Weights of a small transformer language model: MLP 1728 SwiGLU.
MLP neurons of a small language model. Each row is named by its layer, matrix (gate and up: input weights; down: output weights) and neuron, and shows model dimensions 352-415. Each number is 50 + 10 x the weight over its row's rms, rounded and kept within 0 to 99. A neuron's up and down rows have the sign that makes its largest values positive.
Before each neuron's rows, "fires before" lists the tokens most often just after its 100 highest values on Wikipedia text that the model never trained on.

fires before: " | ", ",", " |  |", "-C"
L2.gate1134:47 45 45 50 33 47 54 56 47 48 59 38 58 62 53 51 59 49 55 66 58 71 52 37 53 64 65 49 44 46 54 50 59 46 53 65 56 45 48 48 66 56 63 47 29 37 59 75 41 52 48 59 46 52 59 50 26 55 39 38 66 52 37 71
L2.up1134:70 50 57 55 34 60 73 46 65 47 54 31 60 52 58 59 54 40 41 56 38 58 57 54 49 51 70 31 44 44 78 46 44 50 38 41 54 57 45 66 51 57 46 36 53 63 69 55 52 48 41 48 57 41 64 50 49 49 49 53 47 46 49 40
L2.down1134:40 53 38 41 33 51 46 43 63 45 48 55 41 47 36 61 54 42 48 43 38 71 55 54 49 74 45 23 43 58 48 36 57 50 57 42 46 46 45 61 54 60 39 47 44 65 59 52 43 46 74 58 53 63 57 53 50 47 60 56 49 45 55 41

fires before: "2", "1"
L7.gate1042:65 54 63 52 78 45 57 43 58 67 38 51 36 52 46 34 41 58 46 36 48 34 46 36 48 36 44 48 46 59 41 42 51 61 50 33 52 57 42 31 67 42 52 46 47 36 34 84 57 35 40 30 31 63 43 32 56 45 51 32 55 39 50 47
L7.up1042:66 44 55 67 46 61 59 46 60 51 53 45 72 36 25 31 64 43 40 40 39 68 29 56 46 50 51 29 68 52 45 48 36 42 55 56 60 49 51 41 55 49 63 44 44 40 52 50 54 54 55 49 44 56 54 51 66 58 42 42 69 54 64 67
L7.down1042:54 55 42 56 42 49 58 58 52 54 55 38 53 46 67 59 55 66 39 28 35 71 59 46 59 42 51 49 52 49 37 49 60 63 56 44 50 29 65 56 50 46 48 49 53 42 52 49 55 51 78 29 61 64 44 40 52 44 37 54 57 52 67 53

fires before: "–", "0", "1", "2"
L2.gate803:62 37 59 50 42 45 52 53 64 36 60 48 53 53 39 48 36 65 47 44 44 35 50 58 68 65 57 47 75 41 37 46 51 40 46 47 48 67 45 34 33 41 60 55 49 46 43 52 39 56 46 51 48 47 42 33 42 44 52 46 53 57 52 56
L2.up803:49 51 43 51 56 57 44 64 57 58 52 73 46 46 57 75 47 49 35 60 28 55 41 39 55 64 36 46 43 54 52 43 42 40 64 56 45 43 36 40 52 44 63 66 59 55 55 60 57 50 54 53 39 48 44 54 49 51 36 54 68 59 62 46
L2.down803:46 47 36 40 53 37 46 37 59 40 53 56 55 43 36 40 46 43 37 41 29 52 55 40 50 58 26 49 52 60 39 49 58 40 56 47 64 47 47 50 53 49 60 44 51 57 66 61 67 57 45 50 74 40 37 43 35 60 56 29 49 43 41 52

fires before: "2", "1"
L2.gate1548:58 59 43 38 66 50 43 34 49 35 67 64 51 67 63 57 41 44 48 72 41 41 40 59 54 59 42 61 45 49 47 62 66 58 53 56 51 70 48 46 46 44 52 55 60 54 51 45 54 45 59 55 65 53 45 40 47 61 43 46 26 38 57 75
L2.up1548:64 67 47 50 66 57 45 38 49 45 47 40 73 50 62 61 64 51 55 54 34 45 47 53 50 53 53 48 60 66 55 55 45 66 56 45 44 45 62 62 49 60 33 60 45 59 48 28 51 53 31 42 31 35 48 47 43 36 55 56 42 52 43 50
L2.down1548:53 65 53 58 57 50 46 41 59 42 52 47 45 40 51 68 61 47 36 44 49 62 60 49 61 56 47 43 45 58 58 52 48 50 54 42 52 45 42 43 36 39 57 59 45 56 43 40 60 36 28 48 57 42 32 46 62 41 41 38 47 51 54 62

fires before: "7", "1", "2", "5", "8", "9"
L7.gate104:64 60 56 63 50 49 50 34 58 62 57 53 49 28 63 41 48 43 46 61 47 57 29 56 43 57 52 60 57 46 52 38 38 47 47 52 64 66 52 53 43 54 57 51 45 49 44 40 37 64 48 60 34 63 62 41 51 50 45 47 32 54 43 52
L7.up104:49 44 52 52 65 49 46 56 65 38 53 65 71 47 46 60 67 44 57 41 58 52 48 38 42 53 46 54 54 52 46 51 44 59 46 62 58 37 60 59 53 52 47 38 35 61 57 60 52 50 54 21 44 66 33 52 38 41 57 46 52 43 39 47
L7.down104:34 54 40 56 61 46 64 52 53 41 37 51 66 47 40 50 44 36 44 47 49 60 43 46 50 64 63 61 41 45 39 37 52 62 48 57 53 41 32 52 62 46 41 47 49 60 65 31 39 27 00 58 57 41 54 50 51 47 44 58 50 26 47 66

fires before: "2", "0", "1"
L7.gate1202:63 48 42 54 60 41 51 41 51 49 46 39 47 49 58 46 22 60 34 47 45 53 35 50 43 49 52 55 44 52 62 59 64 40 62 66 58 46 68 64 43 64 58 39 55 28 47 51 34 73 33 49 36 43 52 57 36 51 37 37 32 48 53 40
L7.up1202:38 42 71 67 41 52 54 51 53 38 34 53 62 36 45 54 56 29 46 45 56 51 67 49 43 41 44 45 41 52 55 46 68 49 55 40 50 71 53 30 48 43 46 72 54 61 61 35 25 60 54 56 43 66 35 56 33 49 56 47 58 52 48 53
L7.down1202:48 49 51 29 36 56 60 61 36 45 51 54 44 46 38 54 58 46 53 59 43 37 77 46 43 53 58 52 36 44 65 42 53 61 56 55 24 41 56 36 58 56 57 60 48 34 49 37 57 55 30 43 44 52 40 39 54 48 52 53 45 51 60 53

fires before: ",", " | ", "|  | Republican", ".", "heus"
L2.gate1057:48 48 51 44 30 71 58 22 54 23 48 51 65 62 52 55 64 50 46 32 62 62 62 55 48 59 64 55 37 56 47 47 41 55 62 47 31 42 56 63 60 41 48 45 42 54 61 49 44 52 53 57 50 49 39 60 72 39 66 38 46 58 48 33
L2.up1057:34 18 36 53 46 50 57 61 63 57 40 63 50 57 45 56 54 40 52 55 74 34 54 60 45 53 47 44 48 58 48 40 44 51 55 48 56 40 54 60 65 53 39 50 64 39 55 65 46 68 52 59 59 52 45 36 47 55 57 46 55 51 27 46
L2.down1057:59 52 48 59 54 48 49 61 45 60 62 37 49 73 56 56 46 42 38 77 45 57 65 37 46 46 32 47 47 51 56 66 45 40 69 59 59 57 49 54 57 59 41 54 62 65 52 44 54 61 84 48 40 47 51 41 50 48 44 54 54 46 48 54

fires before: "0", " | ", "1", ".", "2"
L2.gate1411:35 44 42 43 51 52 69 42 60 44 48 67 43 53 44 58 58 61 48 49 60 65 36 60 54 79 55 29 38 50 57 52 60 54 44 27 53 46 37 57 49 55 38 53 56 40 64 61 39 46 61 71 30 51 73 58 59 50 45 54 50 53 53 47
L2.up1411:29 47 70 40 59 44 50 46 51 52 43 33 64 42 42 45 50 62 71 43 47 53 50 48 42 40 44 42 44 49 53 62 41 32 47 56 44 48 45 37 56 60 27 47 52 57 63 49 51 58 47 73 52 34 54 53 50 37 66 49 41 53 57 54
L2.down1411:42 51 55 49 27 43 48 36 48 75 50 52 09 31 41 63 53 33 46 33 44 67 52 48 34 39 51 57 58 52 40 62 66 65 57 50 58 54 61 37 58 18 39 50 62 63 45 41 55 45 30 53 63 56 39 61 60 52 43 39 61 39 47 49

fires before: "1", "2"
L2.gate198:50 44 51 41 59 55 41 56 64 64 47 50 57 66 42 50 53 52 43 36 52 47 59 33 53 45 50 43 45 54 63 49 43 46 56 50 50 53 70 45 33 55 74 51 33 48 48 42 60 66 47 57 40 59 44 40 39 40 45 42 54 34 48 32
L2.up198:39 59 38 53 81 59 63 48 54 60 35 72 57 65 56 42 67 37 45 45 69 49 61 49 48 36 53 27 46 36 54 53 45 54 51 58 68 51 52 58 42 54 61 48 50 39 50 62 73 60 49 61 49 42 49 43 35 53 55 39 60 37 58 42
L2.down198:47 38 39 46 51 60 71 65 55 61 41 58 39 57 50 37 45 36 62 38 51 56 69 41 43 45 41 56 46 35 43 49 33 50 54 53 55 53 51 36 28 59 36 47 26 40 56 59 82 60 61 45 36 54 42 47 32 57 54 55 51 37 67 35

fires before: "0", "; ", "1", " | ", " / (", "2"
L7.gate1488:53 48 46 51 56 55 48 53 53 42 54 71 46 34 59 50 49 51 37 33 61 52 53 49 45 41 40 33 45 37 45 31 58 63 52 56 59 55 43 49 40 39 49 47 48 43 59 49 35 34 53 56 62 58 42 55 58 57 32 62 49 40 58 42
L7.up1488:39 45 69 35 29 39 38 51 63 66 53 41 49 57 42 45 40 37 46 42 55 50 39 37 49 36 35 53 58 58 47 50 59 26 49 46 61 57 57 42 50 49 56 58 45 45 48 46 41 57 46 63 59 66 57 68 53 37 52 71 42 49 53 41
L7.down1488:49 63 69 43 51 51 53 46 55 34 47 49 55 49 52 60 61 73 55 33 44 45 53 44 59 55 47 44 66 46 32 53 47 39 62 65 53 61 43 55 48 55 54 48 45 53 56 52 48 40 90 50 54 70 50 46 58 30 49 55 63 46 46 59

fires before: "4", "3", "9", "5", "13", "14"
L7.gate1370:52 63 43 43 49 56 49 46 68 37 71 47 58 38 60 36 58 40 20 57 52 45 45 69 54 46 45 76 66 33 48 45 53 48 30 38 61 59 48 52 46 59 52 54 52 56 46 40 55 49 43 42 34 64 58 40 53 30 49 70 41 45 54 42
L7.up1370:54 51 34 65 45 52 45 44 59 83 57 45 43 46 47 47 68 44 45 47 53 50 45 54 51 50 70 48 56 34 56 79 44 61 38 52 61 46 45 48 56 45 43 53 37 59 48 33 61 48 50 47 69 51 41 58 37 51 29 41 61 42 61 49
L7.down1370:41 32 38 52 54 59 52 61 57 41 58 44 44 42 49 49 40 50 49 54 59 71 42 54 31 37 41 60 43 47 63 44 42 70 44 46 52 45 55 45 47 57 33 34 61 52 61 66 45 50 35 44 51 66 43 35 49 41 71 54 33 32 36 53

fires before: "1", "2"
L2.gate237:62 41 59 53 54 30 34 62 41 44 44 38 53 52 63 51 36 54 44 39 39 51 55 49 57 36 44 65 63 47 77 52 54 34 38 49 44 50 54 49 36 49 68 58 48 51 46 59 44 33 57 42 49 55 34 52 63 55 39 56 44 57 44 57
L2.up237:51 56 60 33 65 41 44 47 33 52 61 46 30 49 44 41 51 52 45 51 38 53 48 44 59 62 51 54 55 57 55 48 39 52 64 54 51 78 58 40 48 40 67 47 44 57 70 50 52 49 45 57 42 45 64 56 59 43 49 41 55 55 55 50
L2.down237:54 55 68 31 34 56 55 56 43 45 46 46 52 55 44 46 49 47 44 33 56 41 52 43 36 56 57 46 38 59 62 29 40 53 50 65 66 47 50 40 44 42 52 59 51 44 53 51 75 39 40 38 49 42 39 50 40 48 58 30 44 37 35 47

fires before: "1", "0", " | ", "2", ".", ","
L6.gate508:46 53 61 42 51 63 80 42 44 34 37 55 61 43 51 55 29 48 45 41 41 52 69 52 38 33 54 61 52 43 52 35 70 54 50 54 48 45 53 54 43 38 34 50 25 37 65 79 40 37 68 55 35 44 42 46 41 43 42 32 66 50 67 52
L6.up508:58 56 38 54 44 69 67 39 57 54 46 69 54 54 47 51 51 47 45 48 67 36 44 54 50 54 40 31 52 56 62 45 39 45 49 55 54 45 60 60 34 40 62 54 48 64 53 57 52 61 47 51 60 59 63 35 52 44 45 53 53 59 56 51
L6.down508:50 38 42 42 56 39 41 51 49 54 56 52 46 59 44 72 59 57 53 44 50 65 45 53 67 51 54 62 51 61 24 54 45 56 60 51 49 48 56 37 41 63 28 37 41 48 50 42 67 55 58 64 83 56 58 54 44 54 40 63 56 34 62 64

fires before: "1", "oin", "2"
L7.gate1545:43 59 44 45 59 43 60 33 50 43 43 46 38 40 59 31 64 59 30 52 53 49 44 43 73 49 50 61 63 46 49 58 56 46 43 59 46 44 53 43 46 44 66 41 60 58 50 65 62 38 43 38 40 69 54 55 42 43 37 54 36 36 45 39
L7.up1545:49 51 65 56 54 52 50 58 38 41 67 46 53 25 50 65 37 43 63 43 63 42 52 43 56 44 33 60 38 45 44 53 51 43 32 49 46 36 44 63 54 59 47 51 41 57 54 61 75 50 49 42 51 59 57 42 46 46 43 49 51 41 53 49
L7.down1545:49 52 52 63 46 76 43 64 43 46 45 55 43 53 44 66 47 55 52 64 65 43 47 56 37 72 31 48 38 43 46 51 41 55 45 42 71 55 65 52 44 52 50 61 56 60 59 50 54 47 21 47 57 32 48 40 44 51 44 52 54 52 29 37

fires before: "ore", "0", "2", "1", "3", "14"
L2.gate128:56 54 46 46 54 38 50 50 48 60 46 44 38 46 70 52 67 69 42 63 38 59 38 42 42 36 66 46 42 41 52 38 52 55 52 56 64 50 71 55 55 65 38 48 47 40 48 56 55 57 42 40 43 52 69 66 33 32 58 55 56 36 43 58
L2.up128:38 59 71 43 49 54 49 46 49 49 48 36 55 46 56 38 70 68 52 39 45 60 51 31 36 37 44 50 47 63 56 49 48 55 65 55 57 53 49 46 51 44 50 65 42 55 51 33 47 39 51 60 53 51 54 51 63 49 39 52 50 38 52 52
L2.down128:41 53 74 53 56 50 57 54 81 64 43 64 48 52 54 55 55 46 50 49 62 65 52 62 45 53 57 51 52 51 40 65 36 62 60 58 55 60 59 52 46 38 57 61 41 50 48 44 58 61 15 51 43 45 38 54 75 51 50 47 42 66 60 35